config.yaml
vocab_size: 18105
attn_scale: 0.125
init_std_o: 0.00388
init_std_up: 0.0205
learning_rate: 0.011
max_grad_norm: 1.0
final_lr_fraction: 0.03
MLP neurons of a small language model. Each row is named by its layer, matrix (up: input weights) and neuron, and shows model dimensions 144-271. Each number is 128 + 32 x the weight over its row's rms, rounded and kept within 0 to 255. Numbers have three digits each.
After each neuron's rows, "fires on" lists the tokens most often at its 100 highest values on Wikipedia text that the model never trained on.

L9.up513:123098110156090154087076116039148134145108128131105128118166165135163077146118120124120194126130075123071106115074198145108153116143121168128127167152154142052143129168123120150126083144150145149082181157162129099117106121113173103116134201185144140135143101117124096096078096152090098144139115154127092087106129194162101122144169156133124117101133163125148090113128099078117113109056
fires on: ",", " of", " |", ";"

L2.up1434:113071085158155129134144090146175094122092114158114171061096113133112206136134155049127094150150137142137152177101125122116174186095107190114168125125170142103112086146129153137103129109169141091114100159113176158168160173115092152170153187065083125167125131153188096073142120153110090131134027188160162203115083138164125077112107118113133104120117115108168149200152113138108145104121
fires on: " ", " five", " three", " two", " four"

L2.up204:143123145112057167143110050097100085138093118141122143132142085154128077123130122163153152074121111139075152171119156146164160160081125125101109118140113174117153086102102099123103127128183124121059145082089186119136149123064136106212146182165162155093149144101127147056113125152110148117108125076118154121142104113162114133076219159116200178135170135106189149113153163078134090068156
fires on: " the", ",", " it", " he", " she", " Smith"

L9.up989:127086120062179146149108130124082172112085089144167195119153097115181090126187083136113227087124122102121130183057213094071102180109118142124138114121135120116112171148190122096111119138142056114161139086112099124051071081073148126182143116124187162187102127163144117108130154140096171109092170102150094084100113123130051131138130076130151150182161112126119198147169132107133187141202
fires on: " in", ".", " In", " E", "w", " W"

L8.up400:154082085135082140125089096138166174179088095102114110119120066097070066070109087101152122141142096127086163067144159146147086090137150123078174175135089117107134163091168109155154188084147104118121125130109118208088172122130160157170143099092185155080086156111147187080208110147089083143150095078083102075126149106103125116091071127130134179161084164135154125058114106152107110135128
fires on: ".", "9", ":", " by", "′", " order"

L2.up1255:145124128123147129129156121204130166080107081089079161128160105130089154133160112165158081074154142074073169152160123084125122087174067175068127186071050099179114145144103063108174181125040123113150210134169129106110146139143168158084140113078157109152174144104122142136142149117145125180114107171170081097122106123151109128094150112136120140143139134157117139151105142130164164100154
fires on: " |", " ", " the", " was"

L2.up1709:127115128086128071109113149127124136134102144116100148130108155076144118181160133164131112178127147144176069148148200084172175192124161111114136201159134103130142088168127135089065121128105130170110194173131076111123102104140101090102084150140140167154062177127118131086149179164130113184126180125076147105076088090096091117152146124145142172157129095118140131130058114127154115097093
fires on: " of", "'s", " and", " |", " was", " on"

L8.up27:120138147087152127099113154171170138076124111139175074084121110136116097148162126154048118145108177119097109136166148082056156123105139135087079154083143075120237146136111147064144121096081188150162127120148064141115143109103129120168172141118135101141174146117138082139136154115167124147105127121171127123095133154132152182141153035163097085132103051134137161116169176149133135135143
fires on: ".", "u", "le"

L8.up864:133114065136138167190112167126101181158138093146090124125154106159104133084179114064089080161135102099091150168130167186104153163077154127095163158186081063116098135131153129146132089137105164139164131188146176165119198142167121155098142202126129121118062109129133101115195116102104177129134114132098109108128158197129057028085174115110139117167119173109146062127101083151120139132159
fires on: " ", ".", ":", " of", " |"

L2.up38:127118106121050160109118161142113134137082094133067089099137143079110102169139137227160155158138107112119135090145170183121146146193115094124066067136143154132149163114136119185117038139148101164131085131090111131173120195097123094135097170111147105179155176061025155171077147109123116113163157064097099103108142099154080107142170127112121167182121161122169146103109150129125095115106
fires on: " |\n", ":", " /", "°N", " by"

L8.up160:125081121141079123115136097124226138145149118137072100111096106106133127123179109058181196194082094155133132080134150117152162151113161134098138149136093115160185132154127079118121192124150139115181122098146125158145162177132143107133153129124106121123146163140096133113085159086071134178157142152119121132112060129106146125110103128079089152147181141103116106076098131071077116142112
fires on: "+", " its", " (", " it", "'s", " the"

L8.up1735:118126186063137141121148070118147188141104090131107085139121207128115093096146110148140158136153096172117105079184108132054148148171097133142161115089166060126137122095133111148118175097156189156166118167123114077185146091130139084141087096120143144143185063095117123116114074095121157201085085104103084138156081157113130119163079156103079091104102090135097162111186129181071181097128
fires on: " of", " in", " to", " named", ",", " was"

L8.up1373:170077140124128175116120113160094165129081118148192097125087153112129136091100112093113113131136077140142129129127088136145036137153176074116042082132109135075116122098193117164133102151121118140066165111138164138145108148143133144120111114046145104088131119154102098165098108097146107138172093145113132080140100045102135166116169130105137179093174086060143149104133147135083178112160
fires on: ",", "-"

L2.up1448:145172177109083149086024116112179157076152153078103142125147120134129143131145135160142115147081137139096129171103147093173063134148146112159116147116088103152141083056152107108142199143158132199133086075122187160130152087132173135132143090133166198125122198125166135100110103094159085082131107128143059113082123109108149073117104147143194158115122169087134132155178083079118128069083
fires on: " ", ")", "9", " by", " ("

L8.up971:039152124092155156087130131174120072146093141136137105112090148132042078052131167136111165162104138090114183111133163096127105118141172121120128140130126116159169118141102143120091132102125078138139110142185143042138060138131071188158105147100119070113190155047100126101171057101100120154102124138153168070098132124136132118182149149087163139089105094086138150092131066097159164085091
fires on: " ", ".", "O", " a", "Col", " de"

L9.up653:105121127130162137109197127139176150129123092151112165114138137124081128107168156086108103183127162132104178166126074114060126138147140160142121108161115114110199135146133150172157146177083114132157135154084091130180115154099163134159125149164140167129172175117077181072125134132123090128067097124188050157110112110144120106145098096119149170125141108079123129128102077078072101118051
fires on: " ", " the", " (", "201", "199"

L8.up554:149081128124192170083155063182165095115145143133131117110132142100091110167211158093180138096104144082102137102117162083172111188086139126102137125149124176105127136145136080149131106111149187179108135155157119094087185113114131101141150138150115133141131116108130109144135161114133094173152113137136097098093119177138110082149169159171133142136151125122143082143080112137165100128095
fires on: ",", " and", " ", " he", " (", " the"

L2.up1708:163111141157127135113131108163139089163131110118060119141086118129136123165109080099157143162129159088137106135152146092188126088159147101098118038156139187108125118098097119133147089150104174139160111099127060126143124106149150166158115162114144130166125178102134175132140136155086139047076105163134132173075159160135106121146150110079128077160165122130123118176091150063150089110110
fires on: "ing", " of", "ed", " to", ")", ":"

L8.up1347:132116126124181157113123131107115133099106120148119122101131173140196100119122190067166121167090126093167106129132136109121072084072167135100155105104140044127145178148149067084083115105174112116162127111144106100139107115170119099139108171099130102141027123132091154130129142147164118107119108113119086154151186122092100090121141156146120137124083189122132177161153169136111129133124
fires on: ".", "-", " |", ":", "===", " -"

L2.up1257:112149105142069142103232147164092120146102104165057132145123080160160164217123133150158136154139133091120161049132123115125094139118093089099118117170104150174117157132087141143097181140087157120158133120112140118125172174194148135146105130099130196123137110146132079169123190080105127053107133108075120113064127097097153122153088141134066139121175117102121172153132147099138156052102
fires on: " |", ":", "ed", "s", " |\n"

L2.up1390:137106114169145090141164096133083143127133075135088112157167138100148120123108182119169093110095130118083166150085106072121154120155135145119136137083180180153110098099146115108127172179127091090119156121154106106118162130132088143114147105097095128111111125133132142134167133148161136110107123149155130140132118104122161075104160160182117130094143174100153123105092128125123135079129
fires on: " |", "0", "ib", "at"

L9.up1897:101185145163185142167102096116137110131134121171074136111138165140154100069125133119119140170121131207119117131090077109133076113126130141151148058079093093095118175137166131092142124165118145102094215159094122109074193115140176109108081075027191121132122119155125098161142132100081126142103111125122065110182158161097152141098090141111158121090131152103161131098138131161148110131101
fires on: ",", " as", " and", " was", " of", " then"

L8.up1445:109154136127089145118133150169121117104151101181139164105117105118143143118071162128175082134127128108109159120091148238154122098141126145125134121156100095053150120120150079187145118122119102092086110090161159115086101116132176211131154196096143163114143090141119180111157133126100135156132121151125099137175127104108112113097177162097107133155150132069109145103140184124097094174100
fires on: ",", " in", " according"

L9.up1337:144117110103174165175134092115174107155092124149143106099137094107101088104081113161112136142113153156167128097161133119132133105117106107170113174124109181085162167143181117090190120093104113073116179096189119073139141202100109108165132136101084093187075096098094102131166170148102106101142134147117097179166197116102117135128061101124149163133121105143175112126138070073191165082110
fires on: ",", "_", " to", "-"

L9.up1727:155094134076145078135095111083152141134127163134093110152089069135174103112160103124086155159077099202147069062109093152112142151108151151131144136216192122143097216052183138165067171117115168109117144096112124151128132172094132142148121178139107087107127108137137124165085086120111101117154085175185127177118101113132164162140086095128131133153179121146162155094157153150144123155163
fires on: ".", " film"

L8.up1309:099130070133163111138087176132138145155133097104125142077105158108171108130193119158062115095058101137127108139154139149122103106093151118113106062159136107132118142102123178107115135102086183156115133158184091105131084174103155126196189131103101114145138093093087138115170117137053151170113115124169156127186098111120119063111090094157141172170134103139075181114162153097217167129141
fires on: ".", ")"

L8.up1076:123126115114073097187139128063086118097121140150118128125122082149115152165160161136144136188165147104060128163122125203122171170095096154141152103165118123101100128069179164156116135144135103105133218113163103194144099147147129174112088154155133134125088176113061178195122128119155178148121090149186109161093111090152096134149065142134117159108154126135088152104110143131101101105144
fires on: ".", " ", ":"

L2.up436:168125166093172095166149115126120126164134124110124166148093121092160099096123179138136094183097195167189177079104124151133142112119124142119120101133159169115134178135151155123120140115139158180139114101096132159132168147086158153142128108063104107107091136122133073120033161107036164064101114139126134118122115164154082107074203099109170153169140164109089132099127104142144153167128
fires on: ".", "ing", "ly", "er"

L2.up210:171098121145149082095096163145109118089084080140137161138177126148133153175105120142132125143123153131147085089131155032119144175130077153098168074142115088111104095120074082104094132143087076112171156125195114095131187149147130125179117144101083132117131136131117087080134128135095155115114117175111131111118098141132110110151156124115190136077076123129093139079131105175106131061159
fires on: " |", "y"

L9.up1899:099094195093098101110121072056097102050064161174108127135081130122155124109093137135140075189115138126218087113140155110108148125134151130125143105198145078050104113135124094151083103201165154146141093121130123101136076079117097082120188151101146088166164162123144149141150092190125111083132105124125079145152083115098093173125164101083181133133115136147128116171136133163132176146122
fires on: " ", "/A", "O", " E", " Est"

L9.up1756:122105153174115083107132152111106169089153106167168114139136173123107186100169065177077219157130158115111142124161139144141090077137114171068186171098167121134128168113115089099150124173139120109128133144162177141163101187144169090119140119160192162125121115184087156054109087131112140162066128177129136056112126086102076144100092155129094106149127175157167131145111123155105139179117
fires on: " ", " set", " game", " played", "199", "201"

L2.up237:105091110160157092114151095107198153117130140158092095100060170132131158102173094176183111172129134085140124182107097176166126095128132155117168094142173054144126126200154084131093074143146099103081119149118135136149111130174122146133181108140140153124149138139125154094155090112147129117086089168160148144045084132120128155115184111073109078118153102167142112187109101157093110144081
fires on: " ", "200", "1"

L2.up1620:082132109163105124116166091168103051124140167141143101123123136125115077139182196111153190212165107087092175155107144120157165091173098193178138135145167120099134094138146102122108125113131153103083150143086173127148161141162116118185129084174081154139138115144199164089112134082109116132090138137144131131178082071175114142145168163042122084101095153124134118148157102146127197113071
fires on: " ", " B", "B", " second", " St", " Second"

L2.up1159:090118143131085072148102118148104170115148049132148207117092155107149110145093106103133098101108103125082145168152170185107140139144160191114068142102139069111148115155143119142102143080097163167131175147137083130183060121163150089219110101105124138117155164137090095128124110127112043151170109153129167189151099126190097134106108110116106144119101082094127124147153167166100154124144
fires on: " year", ".", " May", " season", "\n\n", " |"

L8.up361:077162132097161148079145100121115132109115078170150131159099120135158116128098113158133104136098172123093125121123136120164101135142097179115131142099113178132145250126160126073152136077116102042092074127229114122113184132140104133117136133110123161152158145125117092124125110120143138214146098075103114135147113131088152111125105189099147167124163144165132124052110130154126199134151
fires on: ",", " |", " of", "-"

L8.up1111:119146095116157139151076128086185079166129138087128102115151138122159109120111190159136106149163174136182124121122138137133101084102097058093125150117066127152128178157105121127170131195135110127141187139173117097111091159128092124155118151058127150153074125146111086115125098119100099135031134141108161176124099095105069166120113140157139191083058141137142141105112080140146124148168
fires on: " \"", ",", "-"

L8.up350:164178114144109185116090086130046147120151110179161169085124090119157104101086095153173104146158096091081124168092114107139159093120171100106154166081161154093195160152101120172163097158201090108140160094122165067068117067152156088126157151090092167148126095099171120146077101167114074163140107107103097112110156052119111182109155136100155146103175192105125120078103101147137158127120
fires on: ",", "."

L9.up1623:167158065119092152082096161122158109131175099117124137101145181096086118160145106095148153132070148105186099120090085117183126143119100134120121124105166110197077173137135143155069178102091134117121171141189145161119140101153153163100178125109133123118118188078134124103108157141086162173065134088126149178163162106073095129115130064154110130101141146143083143145135187110102070176079
fires on: " |", ")", " ", " |\n", " makes", " made"